config.yaml
num_hidden_layers: 16
hidden_size: 224
num_attention_heads: 4
num_key_value_heads: 4
head_dim: 64
intermediate_size: 448
vocab_size: 2048
hidden_act: "squared_relu"
norm: "rmsnorm"
norm_place: "pre"
norm_eps: 1e-05
positions: "rope"
rope_theta: 35600.0
rope_fraction: 1.0
qk_norm: true
attn_scale: 0.196
bias: "none"
tie_word_embeddings: false
parallel_block: false
extras: ["capped logits"]
init: "normal"
init_std_qkv: 0.0147
init_std_o: 0.0147
init_std_up: 0.0147
init_std_down: 0.0147
optimizer: "adamw"
learning_rate: 0.00171
lr_mult_qkv: 0.7
beta1: 0.9
beta2: 0.98
lr_head: 0.00583
max_grad_norm: 1.0
warmup_steps: 562
schedule: "wsd"
decay_fraction: 0.69
decay_shape: "linear"
final_lr_fraction: 0.0
batch_tokens: 32768
max_seq_len: 512
doc_mask: true
train_tokens: 282000000
max_steps: 8606
dataset: "wikipedia_en"
MLP neurons of a small language model. Each row is named by its layer, matrix (up: input weights) and neuron, and shows model dimensions 64-159. Each number is 200 + 40 x the weight over its row's rms, rounded and kept within 0 to 999.
After each neuron's rows, "fires after" lists the tokens most often just before its 100 highest values on Wikipedia text that the model never trained on.

L3.up393,213,205,189,225,239,233,152,191,169,174,161,173,193,209,191,217,182,238,157,185,183,160,221,218,174,302,230,175,235,214,299,141,148,141,186,214,228,224,159,125,156,243,192,237,181,186,290,115,276,236,240,180,239,141,243,189,220,245,160,110,171,252,234,246,235,174,216,190,221,232,218,237,234,227,162,249,180,200,252,194,226,212,237,225,236,228,263,146,146,287,222,235,135,210,250,222
fires after: " sc", " Sc", "it", " sh", " ty"

L5.up430,246,148,216,248,252,256,206,208,191,251,205,125,232,191,236,233,243,118,211,178,257,239,250,179,175,205,201,221,181,248,148,199,178,232,187,156,226,250,222,169,169,209,283,193,138,173,291,179,208,246,192,226,190,195,253,226,160,210,187,207,209,256,150,206,186,214,165,237,279,159,230,255,180,140,173,163,228,186,221,214,194,178,221,202,202,172,198,205,231,182,81,190,213,224,189,294
fires after: " V", " v", " b", " B", "umb"

L3.up186,205,93,167,204,229,221,259,176,121,229,226,134,206,237,212,164,205,155,234,146,167,172,165,333,141,202,258,261,213,266,160,131,230,182,175,252,137,190,254,150,216,176,150,273,96,187,195,182,248,186,166,271,249,219,263,167,128,229,196,169,171,233,175,182,226,214,212,201,218,217,275,166,195,162,197,222,218,167,193,198,210,225,240,218,230,201,155,210,193,153,231,235,256,289,186,176
fires after: ")", " w", " W", "ro", " S", " s"

L5.up205,256,228,220,158,299,170,140,192,208,188,264,120,194,264,193,248,203,208,196,175,159,214,179,301,217,218,231,197,230,227,243,106,281,216,174,217,198,240,193,143,180,155,125,186,184,206,228,228,242,206,201,146,222,225,152,228,191,178,274,130,193,204,207,187,180,162,179,203,235,223,243,226,238,179,182,228,186,230,246,206,238,175,201,228,192,154,171,139,233,255,209,153,285,287,175,147
fires after: " No", "1", "0", " c", "2", " r"

L3.up287,284,197,169,204,262,195,175,227,267,229,121,131,253,187,249,184,245,195,196,243,184,173,260,153,153,216,192,232,244,187,199,199,235,180,192,178,139,195,150,209,206,190,166,251,94,186,234,159,177,306,169,204,251,206,192,170,211,136,198,171,250,259,201,249,266,195,148,253,231,190,179,192,223,190,169,169,168,158,221,129,203,253,158,213,156,159,203,195,197,193,185,196,220,287,248,242
fires after: " m", " M", " F", "M", " lead", "th"

L6.up53,291,180,223,232,258,216,184,222,243,260,209,196,253,221,238,205,221,203,215,110,210,244,203,272,256,232,219,261,227,263,219,158,241,231,125,153,210,174,242,194,149,229,266,188,173,237,245,197,199,160,189,238,260,179,170,208,140,174,166,174,157,218,213,184,254,143,215,164,196,203,262,223,160,209,172,265,276,171,225,179,174,219,215,169,179,131,119,134,199,157,143,127,190,252,165,186
fires after: " R", "0", " r", "R", " M"

L5.up4,237,127,217,153,282,219,250,167,208,165,228,209,222,215,197,217,246,168,202,189,246,202,148,251,275,234,196,188,229,197,212,167,230,179,214,175,160,171,225,138,138,185,190,247,182,138,206,177,242,169,237,210,258,210,269,189,152,201,190,256,206,228,211,212,236,202,159,202,173,234,176,209,179,219,283,256,275,141,172,194,228,176,211,159,228,179,173,187,221,187,192,175,131,278,171,150
fires after: " G", " g", " s", " S", " re"

L5.up171,185,168,249,218,272,227,254,244,173,248,216,225,214,245,182,197,218,236,174,122,218,219,158,253,249,261,233,236,256,189,196,113,190,159,108,230,276,169,199,193,197,246,168,277,213,175,190,155,206,209,225,190,217,238,214,186,179,266,268,159,183,154,247,210,249,214,206,261,184,245,315,258,231,217,287,280,135,245,239,130,209,200,215,252,250,190,133,157,166,141,161,189,244,216,199,212
fires after: " W", " R", " S", "os", " rece"

L13.up446,212,194,129,146,203,194,239,218,197,231,197,161,178,168,207,142,181,160,232,158,231,175,133,142,230,240,231,230,204,223,213,200,185,190,155,224,208,213,186,137,141,225,212,259,168,108,268,140,174,164,94,180,191,168,156,235,181,136,208,280,171,253,200,159,180,167,210,222,280,180,187,226,205,147,213,226,214,142,246,140,197,208,187,182,202,139,191,220,290,236,182,154,240,117,170,142
fires after: "9", "0", "8"

L11.up369,157,182,212,234,219,210,263,140,138,182,206,153,202,178,196,234,157,186,192,128,189,225,191,215,183,233,157,247,178,237,242,199,241,236,159,202,212,214,189,208,220,142,172,208,161,218,189,146,199,160,194,167,286,217,156,215,135,211,215,219,142,211,193,201,182,123,210,214,290,207,236,232,170,205,216,229,210,243,236,137,274,231,203,214,158,126,177,219,216,224,163,192,269,250,191,241
fires after: "9", ".\n\n", "otes", "\n\n", " ex", " "

L3.up399,291,194,169,207,240,259,197,222,273,215,153,241,286,270,271,196,186,164,219,214,227,148,189,238,251,278,186,257,180,176,152,184,203,152,205,160,142,201,166,125,210,188,155,246,147,273,247,105,236,192,153,220,193,180,217,140,256,248,192,234,215,219,227,224,189,201,176,150,229,241,270,205,231,145,181,242,141,244,220,221,240,176,183,248,132,212,240,161,190,222,99,189,190,213,220,227
fires after: "3", " f", "f", " F", " M", " W"

L6.up233,253,222,218,236,246,228,263,210,253,151,151,190,233,124,215,87,192,242,211,220,153,183,263,224,162,212,254,220,261,252,191,148,201,291,179,164,211,213,238,192,188,217,206,198,183,230,229,222,232,172,181,254,182,240,232,192,186,186,151,182,156,170,231,225,232,170,234,167,211,243,291,216,216,209,303,247,209,197,201,231,210,172,199,157,126,161,176,155,190,243,216,187,191,307,264,263
fires after: " M", " A", " m", " a", " Par", "A"

L11.up373,236,154,233,126,249,201,236,212,188,139,261,169,218,238,135,180,162,284,206,227,193,161,195,288,208,202,226,190,187,242,166,194,211,279,195,209,131,211,222,186,179,185,265,196,126,181,202,204,149,162,197,169,208,160,208,272,225,207,230,233,217,215,231,185,199,184,189,238,209,205,231,281,248,246,185,231,207,262,185,195,226,294,175,220,195,172,215,187,212,284,187,218,198,210,181,261
fires after: " ", "1", "0", "9", " ("

L9.up116,268,201,203,241,200,237,155,214,193,170,164,174,233,210,209,145,214,193,179,180,177,95,229,196,93,185,162,208,292,169,200,165,166,191,222,214,205,188,136,161,215,233,225,220,195,145,167,183,251,190,195,196,266,214,250,137,233,206,167,170,215,139,206,258,207,246,193,204,298,240,207,217,221,217,239,141,197,189,216,143,267,287,227,167,187,216,161,158,176,276,196,173,229,193,136,231
fires after: " m", " ty", " sh", " hel", "y"

L7.up428,218,169,165,201,182,258,274,155,237,157,211,124,232,166,145,231,274,150,205,245,234,188,153,222,217,176,157,218,137,246,246,143,162,242,182,186,176,256,212,214,155,129,174,202,148,185,208,164,264,227,258,226,186,285,166,150,183,187,256,191,194,191,172,175,234,185,225,261,163,208,268,226,210,193,209,179,220,128,236,177,195,286,194,187,251,205,199,194,211,190,197,247,170,210,154,205
fires after: " th", " f", " d", " w", " b", " m"

L7.up191,180,222,139,195,171,213,172,208,228,151,220,177,232,228,235,231,166,236,136,199,189,175,231,174,143,196,160,225,246,232,192,143,237,178,186,184,217,167,140,200,238,189,193,155,174,161,217,150,214,253,219,259,239,197,137,198,246,166,193,190,266,260,235,317,252,131,189,167,229,188,223,220,332,114,178,219,148,200,245,175,223,241,192,185,176,190,232,200,154,218,160,172,204,262,220,211
fires after: " m", " M", " man"

L9.up33,163,290,152,156,274,139,241,212,214,163,210,175,263,233,237,202,209,185,227,167,167,157,162,251,196,185,183,182,198,201,132,72,247,200,198,177,194,184,157,183,204,196,228,270,222,224,172,204,242,220,191,191,199,159,149,214,163,108,206,228,201,203,154,331,240,197,200,199,282,229,239,188,213,231,297,162,168,147,213,161,209,192,206,120,244,157,175,166,242,193,199,205,126,230,220,191
fires after: " ", " R", " G", "os", " E"

L13.up318,226,151,261,243,262,194,178,202,206,119,252,173,254,220,154,183,240,232,175,154,176,232,160,271,75,164,167,186,198,230,239,135,287,261,207,254,193,259,271,198,209,211,179,248,247,270,201,195,191,166,212,221,188,264,208,261,253,174,190,185,261,238,242,206,159,257,252,221,152,215,238,275,143,178,200,201,141,194,185,280,179,243,144,209,201,151,219,185,144,229,216,209,220,194,146,267
fires after: ".", "0", "6", "5", "4", "1"

L6.up124,261,159,232,163,203,153,181,190,168,241,212,227,196,280,191,194,280,146,186,273,175,206,223,207,228,258,239,217,157,215,276,191,281,212,194,119,193,231,169,179,212,156,180,246,176,243,209,178,237,227,223,167,184,248,260,160,224,210,221,185,225,189,205,258,297,183,197,166,230,164,213,222,181,157,215,196,222,141,162,133,291,230,206,133,251,213,213,177,192,250,239,210,191,241,242,251
fires after: " T", " t", " H", " C", " Cent"

L5.up438,329,254,192,212,242,304,201,219,211,218,170,196,254,200,241,163,196,182,234,189,187,169,170,206,169,219,233,171,221,187,204,197,199,295,242,246,190,216,139,199,133,247,160,202,141,238,284,272,197,262,173,223,213,195,221,210,218,145,214,124,212,246,285,205,258,192,193,168,231,157,194,209,233,146,179,221,163,204,176,217,199,161,241,178,227,202,172,168,178,274,202,208,224,247,261,266
fires after: " a", " A", " New", "a", "A"

L3.up437,325,171,267,216,188,227,239,177,280,242,279,217,220,191,201,195,194,127,176,241,184,183,218,188,131,191,143,214,191,251,243,155,212,215,155,148,194,207,194,179,201,229,249,232,151,140,263,186,205,218,199,264,259,190,172,211,211,221,175,187,244,200,195,254,251,239,138,229,247,227,222,167,168,205,166,218,210,226,188,267,198,164,189,116,126,181,159,196,238,214,180,156,209,259,186,187
fires after: " V", " h", "°N", " v", "v"

L5.up296,155,228,160,190,207,152,186,186,256,226,261,162,229,233,158,230,133,243,233,178,161,205,165,221,185,166,155,242,187,120,256,176,244,221,171,241,269,184,181,162,186,273,228,214,156,207,288,177,187,159,236,160,235,235,147,203,176,225,167,186,159,209,146,235,204,125,210,216,235,194,217,240,256,211,238,102,211,171,204,197,195,163,232,168,181,202,170,157,305,194,143,167,181,358,141,223
fires after: " E", "E", "ó", " R", " A", "″"

L3.up429,250,171,233,171,253,151,251,182,201,167,172,165,149,263,247,221,173,105,168,215,227,172,207,223,189,220,253,192,242,195,311,141,203,223,185,190,199,210,210,143,198,193,240,171,184,179,229,169,307,190,191,163,235,228,206,197,221,190,206,176,206,202,169,220,212,275,136,190,284,205,186,265,230,184,169,174,275,211,207,202,222,218,261,189,199,180,214,187,171,214,244,188,126,243,274,168
fires after: " T", " t", " p", " m", " ch", " comp"

L10.up419,218,147,185,221,200,134,263,201,289,157,201,167,182,196,116,124,168,223,250,160,194,166,135,316,224,207,187,233,190,182,167,184,255,201,118,212,235,216,292,144,211,200,159,183,219,200,196,145,224,227,199,188,183,240,207,216,187,170,244,244,212,185,195,185,235,166,238,177,251,252,213,220,212,194,164,167,216,218,207,201,186,192,172,220,250,214,200,154,215,215,180,200,179,297,263,140
fires after: " E", " C", " H", " ", " ("

L13.up361,214,202,172,175,186,157,187,142,235,131,177,152,254,152,214,192,175,186,253,155,170,146,252,201,140,241,187,198,246,238,231,200,162,225,186,229,229,318,162,154,200,168,198,252,159,208,285,153,225,135,221,239,236,156,306,236,127,231,171,274,199,225,230,190,212,182,135,136,184,178,236,196,256,212,221,251,190,135,210,163,226,179,241,192,139,230,194,151,142,226,197,179,218,201,220,259
fires after: " ", " (", " In", " in", " of", " the"

L6.up126,225,194,167,166,226,267,144,197,257,131,214,182,234,225,158,155,214,189,267,164,231,209,171,325,283,219,248,236,230,232,195,206,214,175,145,242,210,191,248,182,206,152,264,249,181,177,204,199,203,189,222,142,313,222,220,129,154,197,259,178,256,128,211,235,187,127,265,168,182,226,259,238,166,270,225,166,236,197,217,217,192,223,194,187,228,211,188,159,177,250,195,164,191,242,193,253
fires after: " A", "0", " E", " new", " a", " C"

L3.up374,197,162,171,145,232,195,262,205,135,269,175,218,147,256,202,101,255,196,220,179,265,208,208,246,157,259,218,232,204,158,290,188,212,257,162,179,241,213,262,195,246,225,211,225,236,162,201,188,276,204,156,160,223,236,237,124,166,176,189,202,166,239,179,220,273,238,224,176,234,180,218,168,253,136,257,226,233,152,197,154,203,218,246,206,254,194,158,197,183,210,124,185,225,203,160,208
fires after: " T", " P", " att", " dire", " p", " t"

L11.up78,252,216,209,209,228,165,219,191,259,146,175,180,232,229,199,141,224,115,160,140,190,135,205,196,112,180,226,202,102,247,204,166,229,198,127,270,250,238,206,251,217,177,160,223,195,215,158,222,254,191,213,148,233,198,205,100,252,217,239,228,205,175,232,246,221,160,161,194,227,214,252,188,201,234,173,233,173,186,218,232,214,221,189,145,203,222,212,143,198,202,188,150,200,264,179,144
fires after: " p", " P", " con", " v", "oc"

L3.up332,239,133,247,166,198,217,151,189,233,206,167,164,185,186,149,254,195,184,238,146,185,127,264,193,249,174,203,191,183,187,162,172,127,224,168,146,229,262,136,225,177,249,176,277,200,205,278,109,218,257,250,215,243,255,152,206,155,181,164,199,255,225,180,216,195,233,183,176,167,223,175,264,144,177,215,173,233,169,256,209,134,212,208,118,246,218,196,92,150,189,215,220,195,178,91,240
fires after: " eng", "let", "ud", " stud", "ut", "ine"

L6.up397,251,154,230,93,226,202,195,130,226,172,273,213,225,187,200,187,213,195,191,155,242,136,204,230,149,182,248,183,236,192,185,230,223,330,155,158,232,198,175,206,105,202,205,231,211,226,206,157,252,261,163,213,186,153,214,178,219,148,166,269,177,234,256,213,189,257,257,143,237,203,217,195,242,217,228,181,217,174,188,205,111,213,167,177,272,193,216,152,202,291,164,262,185,261,229,199
fires after: ".\n\n", "\n\n", " |\n\n", ")\n\n", " Spec"

L6.up447,222,156,150,252,264,223,130,179,229,182,246,130,177,203,228,198,182,123,218,245,207,189,168,166,174,111,218,173,201,234,217,133,221,225,191,160,174,209,194,171,172,243,213,220,182,237,212,194,182,236,207,150,216,184,288,150,257,136,189,172,304,129,137,180,204,245,204,303,177,212,262,198,193,161,201,191,268,190,252,254,178,336,253,246,286,227,139,207,207,222,211,165,205,199,191,280
fires after: "d", "ak", " d", "th", " w", "k"

L12.up109,235,170,172,209,173,132,220,178,264,185,172,202,208,256,243,222,205,160,233,112,203,186,244,169,218,300,183,199,188,212,188,215,165,196,195,205,206,219,228,165,242,181,180,204,203,188,262,155,173,182,222,211,256,229,213,185,180,226,212,189,174,260,230,200,190,153,131,204,202,199,233,243,184,185,165,198,222,140,220,162,210,217,175,201,255,212,255,195,134,292,163,142,247,186,168,217
fires after: "1", "0", "C", "6", "ly", "9"

L11.up380,220,176,128,145,180,156,206,175,273,115,268,164,192,204,256,165,185,223,243,81,222,148,211,240,196,135,250,244,165,241,215,143,236,263,205,175,185,156,216,188,250,61,213,186,244,135,284,167,261,180,197,224,190,208,229,153,160,147,227,143,241,204,233,178,214,196,246,266,193,186,198,266,168,184,227,209,194,193,221,164,257,203,184,127,213,193,240,170,181,245,164,119,241,200,166,234
fires after: " in", " In", " con", " ", " Con"

L11.up219,261,182,178,212,192,288,274,153,251,203,224,148,158,130,312,216,225,227,193,159,193,217,156,176,209,235,254,219,214,188,198,158,157,209,212,192,149,237,155,204,169,204,185,226,188,147,249,167,210,208,129,222,178,217,209,313,217,212,192,236,200,235,224,272,224,142,177,197,224,209,175,232,268,133,249,241,152,143,264,222,169,244,170,175,171,181,224,227,239,202,206,151,209,265,212,231
fires after: " ", "1", "0", "9"

L9.up149,228,141,217,242,237,228,218,197,245,190,201,148,246,221,213,201,191,112,155,189,244,209,176,243,158,139,150,216,199,231,183,199,217,249,165,172,167,168,182,193,212,203,188,205,170,175,200,113,199,225,156,214,254,278,203,212,135,200,263,234,146,175,246,247,221,221,173,210,188,160,213,189,169,163,158,151,257,192,262,219,180,176,133,141,205,213,170,178,173,190,188,127,280,225,159,190
fires after: " D", " V", " d", " v"

L12.up307,198,184,173,227,211,184,234,115,247,118,220,214,222,215,259,197,206,187,183,182,223,244,207,194,210,256,169,265,201,195,205,202,184,188,208,229,225,187,126,180,207,212,98,190,221,247,305,166,293,151,226,212,197,151,216,181,158,223,247,201,146,193,234,288,183,217,225,228,225,172,249,212,185,194,177,292,153,201,233,157,244,150,211,226,218,212,217,203,229,253,223,236,207,206,156,245
fires after: " ", " (", "9", "0"

L6.up359,221,204,233,197,157,181,146,256,215,240,177,167,231,229,264,196,173,218,229,185,147,227,143,285,228,217,140,232,163,177,240,175,195,239,155,279,258,200,165,154,276,192,213,134,163,250,225,139,233,223,223,130,190,205,187,210,205,243,211,217,159,203,144,230,172,255,199,129,147,179,199,219,239,193,153,213,135,122,236,192,210,134,204,142,204,207,199,230,179,234,209,106,235,263,154,165
fires after: "E", "2", " E", " U", " Wh", " Gre"

L5.up327,271,191,176,120,194,198,233,233,225,212,172,184,185,236,165,120,207,114,156,127,174,233,168,177,229,207,214,228,164,254,343,192,186,228,124,232,201,237,182,204,219,224,203,213,174,225,217,213,267,233,102,231,269,204,232,118,157,201,251,170,212,167,198,234,173,167,178,256,218,200,199,225,199,187,294,179,179,242,211,190,200,166,283,165,242,215,205,211,256,209,196,245,172,222,207,185
fires after: " p", " P", "c", " dec", "ec", " deb"

L3.up23,148,137,289,144,260,178,142,216,248,180,255,216,217,158,255,191,235,219,272,149,261,146,183,167,267,189,180,169,227,248,192,184,204,210,139,150,213,239,218,110,171,211,166,249,222,150,184,183,222,208,173,228,193,220,262,224,212,130,263,200,192,138,171,153,234,211,226,182,204,229,305,235,162,220,240,210,190,159,226,243,207,257,178,184,139,140,177,172,195,207,184,263,148,174,174,326
fires after: " re", " pre", " bro", " st", "re", " hel"

L11.up341,243,131,110,247,192,156,153,192,195,97,210,152,160,210,228,228,197,157,194,185,282,159,203,256,209,119,250,220,161,161,234,202,190,174,227,177,137,217,177,143,219,170,213,173,175,208,200,178,264,155,164,168,194,137,215,220,141,119,150,167,200,183,247,189,250,152,227,206,242,212,253,162,178,173,237,226,231,216,203,193,222,185,122,128,201,156,246,181,185,207,203,256,263,230,205,255
fires after: " ", " (", "1", " in", " In"

L10.up294,185,141,166,190,210,166,218,135,276,177,258,130,200,159,248,216,234,241,177,173,190,233,152,227,225,142,230,207,191,224,192,106,186,147,171,250,235,194,182,199,132,212,200,243,224,213,187,200,205,216,230,165,173,181,203,177,148,150,182,164,214,174,221,183,266,177,157,220,154,213,205,207,232,150,220,248,128,155,211,176,199,216,218,171,226,205,176,190,221,177,167,145,228,255,169,226
fires after: " L", " W", " l", " Sh", " Le"

L10.up120,154,263,174,160,221,248,243,169,203,164,247,166,209,191,198,148,187,202,227,201,109,262,320,208,123,303,132,213,223,234,179,236,217,249,169,223,209,170,210,203,160,194,156,168,220,146,194,200,192,240,193,260,181,184,210,248,177,198,273,205,219,222,207,189,194,254,260,207,133,211,239,200,178,195,205,210,193,233,244,247,125,209,115,223,188,181,182,117,172,242,226,221,242,177,205,262
fires after: ".", "2", "-", "1"

L11.up363,134,181,220,190,238,202,265,192,191,167,229,177,190,176,234,184,216,163,190,132,251,206,222,236,213,220,169,248,225,187,295,180,309,140,103,207,222,233,220,144,218,214,180,228,227,199,190,187,249,180,210,199,211,165,207,162,177,184,210,212,161,178,123,264,232,225,129,237,241,199,217,290,216,207,248,198,193,176,270,183,267,105,198,175,241,163,209,213,184,211,251,180,271,196,265,152
fires after: " S", " s", " L", " w", "S", " profess"

L5.up191,157,178,216,173,243,190,287,173,163,163,246,94,209,188,249,190,218,178,174,175,252,231,155,246,203,137,169,248,223,214,174,117,258,122,187,250,192,215,233,187,185,267,157,260,202,226,197,189,230,217,193,215,251,170,207,245,196,202,263,221,169,173,226,209,239,222,183,229,197,171,159,252,208,172,254,227,127,182,230,189,171,176,174,211,259,194,217,241,149,147,196,246,120,268,216,170
fires after: " W", " s", " S", " comp", " cons", "os"

L7.up244,246,221,117,139,191,169,172,202,214,172,159,156,150,194,199,205,257,235,146,184,168,219,237,197,168,239,152,154,201,145,194,160,204,197,223,243,234,238,151,193,200,229,233,238,148,193,252,124,222,222,176,165,168,190,185,238,203,217,140,246,233,232,222,197,256,150,227,246,237,142,286,289,237,178,183,152,188,208,275,167,210,214,134,199,249,155,248,138,249,179,206,171,165,221,201,188
fires after: "9", "0", " st", " ", "ut"

L5.up435,215,138,127,194,182,182,208,217,193,181,229,135,212,193,200,191,172,276,243,169,190,171,224,304,194,215,209,249,176,129,257,172,209,224,86,214,222,170,171,178,227,307,176,251,147,180,218,180,226,242,162,156,199,245,175,254,183,219,232,201,224,202,220,267,192,149,212,189,177,209,189,200,261,216,181,212,171,147,260,229,103,171,141,106,189,230,218,190,237,333,170,186,147,235,206,247
fires after: "E", " E", "C", " C", " e"

L11.up335,204,177,249,265,162,226,179,160,196,131,257,209,164,127,181,253,254,148,220,211,190,191,219,241,203,217,239,252,173,157,175,160,228,236,210,197,189,235,153,113,146,137,191,269,236,207,184,131,164,241,248,202,191,211,213,162,203,117,174,242,215,246,287,214,249,148,187,255,156,174,182,276,232,172,143,230,165,190,211,156,192,224,176,233,164,201,200,244,209,248,204,248,212,218,233,292
fires after: " ", "1"

L6.up249,246,99,224,179,183,176,176,148,177,243,234,174,203,247,209,189,240,159,233,191,233,215,209,211,180,230,180,143,188,119,193,174,252,194,167,124,171,187,194,155,214,148,254,266,128,145,244,201,273,232,213,248,175,236,219,230,188,201,210,146,193,224,199,246,241,203,193,251,228,198,271,242,263,141,216,197,214,201,237,302,210,161,197,167,214,165,213,216,254,185,213,116,173,204,129,228
fires after: " v", " f", "uff", " V"

L5.up243,229,139,251,95,226,214,150,108,185,205,186,180,223,249,209,222,201,186,224,138,193,166,173,191,174,202,157,177,237,206,210,225,220,161,115,143,180,155,189,110,149,283,193,210,178,206,225,185,211,215,176,192,156,196,220,141,137,228,236,247,191,182,200,257,247,146,146,280,189,226,193,228,251,212,242,104,166,202,232,223,217,223,222,129,187,145,155,187,204,209,138,239,163,184,189,182
fires after: " pre", " re", " trans", "rans", "es"

L6.up382,252,164,192,168,171,174,289,156,211,196,254,215,234,193,229,205,180,183,197,159,170,195,162,240,262,207,169,217,164,180,163,151,259,173,156,192,163,176,147,114,244,256,158,281,154,212,213,198,213,246,193,201,161,201,192,225,172,188,213,201,218,264,222,206,292,205,195,244,256,266,247,255,231,183,233,203,142,243,253,261,228,182,237,216,214,174,147,192,268,219,124,237,226,260,190,177
fires after: " s", " f", " ex", " F", " S", " sp"

L5.up426,263,181,182,140,190,161,237,210,161,222,224,194,195,216,193,183,177,169,148,182,105,195,217,219,134,220,204,159,211,234,231,201,320,210,215,187,188,166,206,138,188,214,175,209,75,174,274,257,214,208,245,173,163,268,190,161,264,223,207,143,305,214,234,198,269,210,138,167,250,196,257,195,292,185,192,208,266,160,199,225,246,234,229,128,223,257,180,185,168,258,240,123,146,159,232,233
fires after: " T", " H", " C", "th", " F"

L11.up435,188,182,197,268,274,233,190,210,165,175,199,157,179,196,183,250,203,175,197,196,284,225,170,179,208,255,225,261,203,206,171,157,198,221,208,161,253,223,217,124,187,233,218,197,163,237,136,258,255,150,283,207,308,239,255,150,146,182,208,194,163,190,236,252,202,255,213,265,256,244,192,238,214,229,210,251,124,208,157,197,227,200,140,247,186,188,169,198,246,209,233,200,198,198,189,205
fires after: " pro", " s", "ou", " se", " sup", "idd"

L11.up209,230,183,272,253,230,190,205,186,215,193,193,150,164,170,219,149,197,209,145,138,107,131,233,190,250,307,195,193,223,210,201,114,230,209,197,194,210,237,156,185,232,223,205,199,203,229,202,221,231,193,213,230,286,226,138,180,210,166,157,224,226,217,284,210,234,162,197,222,246,184,244,233,210,165,198,221,161,177,325,153,199,208,252,177,160,196,173,205,195,218,240,126,224,236,208,161
fires after: " M", " m", " P", "A", ".", " C"

L6.up23,243,194,154,150,221,216,195,189,156,147,224,129,206,154,239,229,258,178,124,210,222,206,165,239,177,237,201,285,156,182,235,138,186,249,192,143,169,133,179,107,175,146,190,204,120,210,219,171,249,192,207,208,261,250,171,134,205,164,235,155,190,156,207,227,219,236,224,250,230,170,226,251,231,191,271,176,207,197,265,230,228,223,176,186,266,221,245,212,282,191,183,153,224,187,191,175
fires after: " s", "idd", " S", " con", " d"

L5.up320,235,240,234,209,238,282,141,166,198,199,210,149,178,177,252,182,207,199,238,163,203,211,174,247,233,229,191,172,240,274,150,98,241,178,108,177,256,183,150,151,155,285,200,207,144,238,236,233,204,188,169,210,252,220,276,237,193,217,231,179,254,256,232,248,169,224,204,152,131,170,235,207,181,269,156,140,259,206,219,243,199,192,238,171,172,166,111,158,203,197,135,249,142,258,227,268
fires after: "h", " R", " g", " G", "R", " e"

L11.up0,171,193,271,216,268,175,209,232,219,180,279,171,211,212,172,121,243,219,194,163,218,212,246,316,156,180,209,194,179,256,187,184,230,296,191,174,139,228,196,163,168,238,226,185,101,149,173,240,160,223,167,200,195,287,239,229,180,195,224,184,250,236,141,207,153,249,194,238,179,225,164,305,178,258,218,258,189,255,282,283,163,280,113,229,253,190,178,163,255,235,202,237,178,279,192,214
fires after: "2", "1", "8", "5", "0", "6"

L7.up432,234,174,211,146,232,181,178,132,313,205,200,164,199,196,124,198,169,247,220,171,206,229,249,199,159,191,162,161,228,180,158,214,198,248,201,184,234,206,234,245,153,144,157,228,197,199,254,207,216,273,148,279,172,280,200,178,211,175,178,203,240,228,214,215,181,198,192,205,210,244,188,245,243,241,210,219,186,99,233,202,155,290,157,171,182,164,189,218,146,173,157,213,174,230,138,192
fires after: ".\n\n", "==\n", " \"", "\n\n", ")\n\n", " =\n\n"

L5.up195,209,83,204,266,194,196,255,251,240,177,234,228,231,243,182,239,182,188,202,117,244,140,217,264,236,235,221,208,140,220,220,218,238,234,184,128,144,144,212,150,178,182,212,179,181,219,251,169,193,230,217,224,143,209,178,253,196,157,193,280,192,245,166,174,165,138,189,219,223,218,242,185,213,176,183,175,256,184,214,168,134,231,144,194,260,162,257,172,178,208,213,190,154,262,177,242
fires after: " ", "-", " (", " suc", "nd"

L10.up205,252,263,214,151,210,276,212,129,227,168,256,201,261,211,197,231,212,135,183,159,237,151,236,188,219,194,250,218,152,183,235,87,229,226,223,142,226,218,226,141,213,194,218,211,121,147,241,166,186,162,155,139,183,246,263,188,179,156,170,201,141,200,220,232,223,130,254,201,208,226,225,196,266,184,163,217,143,176,236,142,186,248,211,215,213,136,174,135,149,217,217,267,139,306,145,273
fires after: "1", " ", "0", "9", "ong"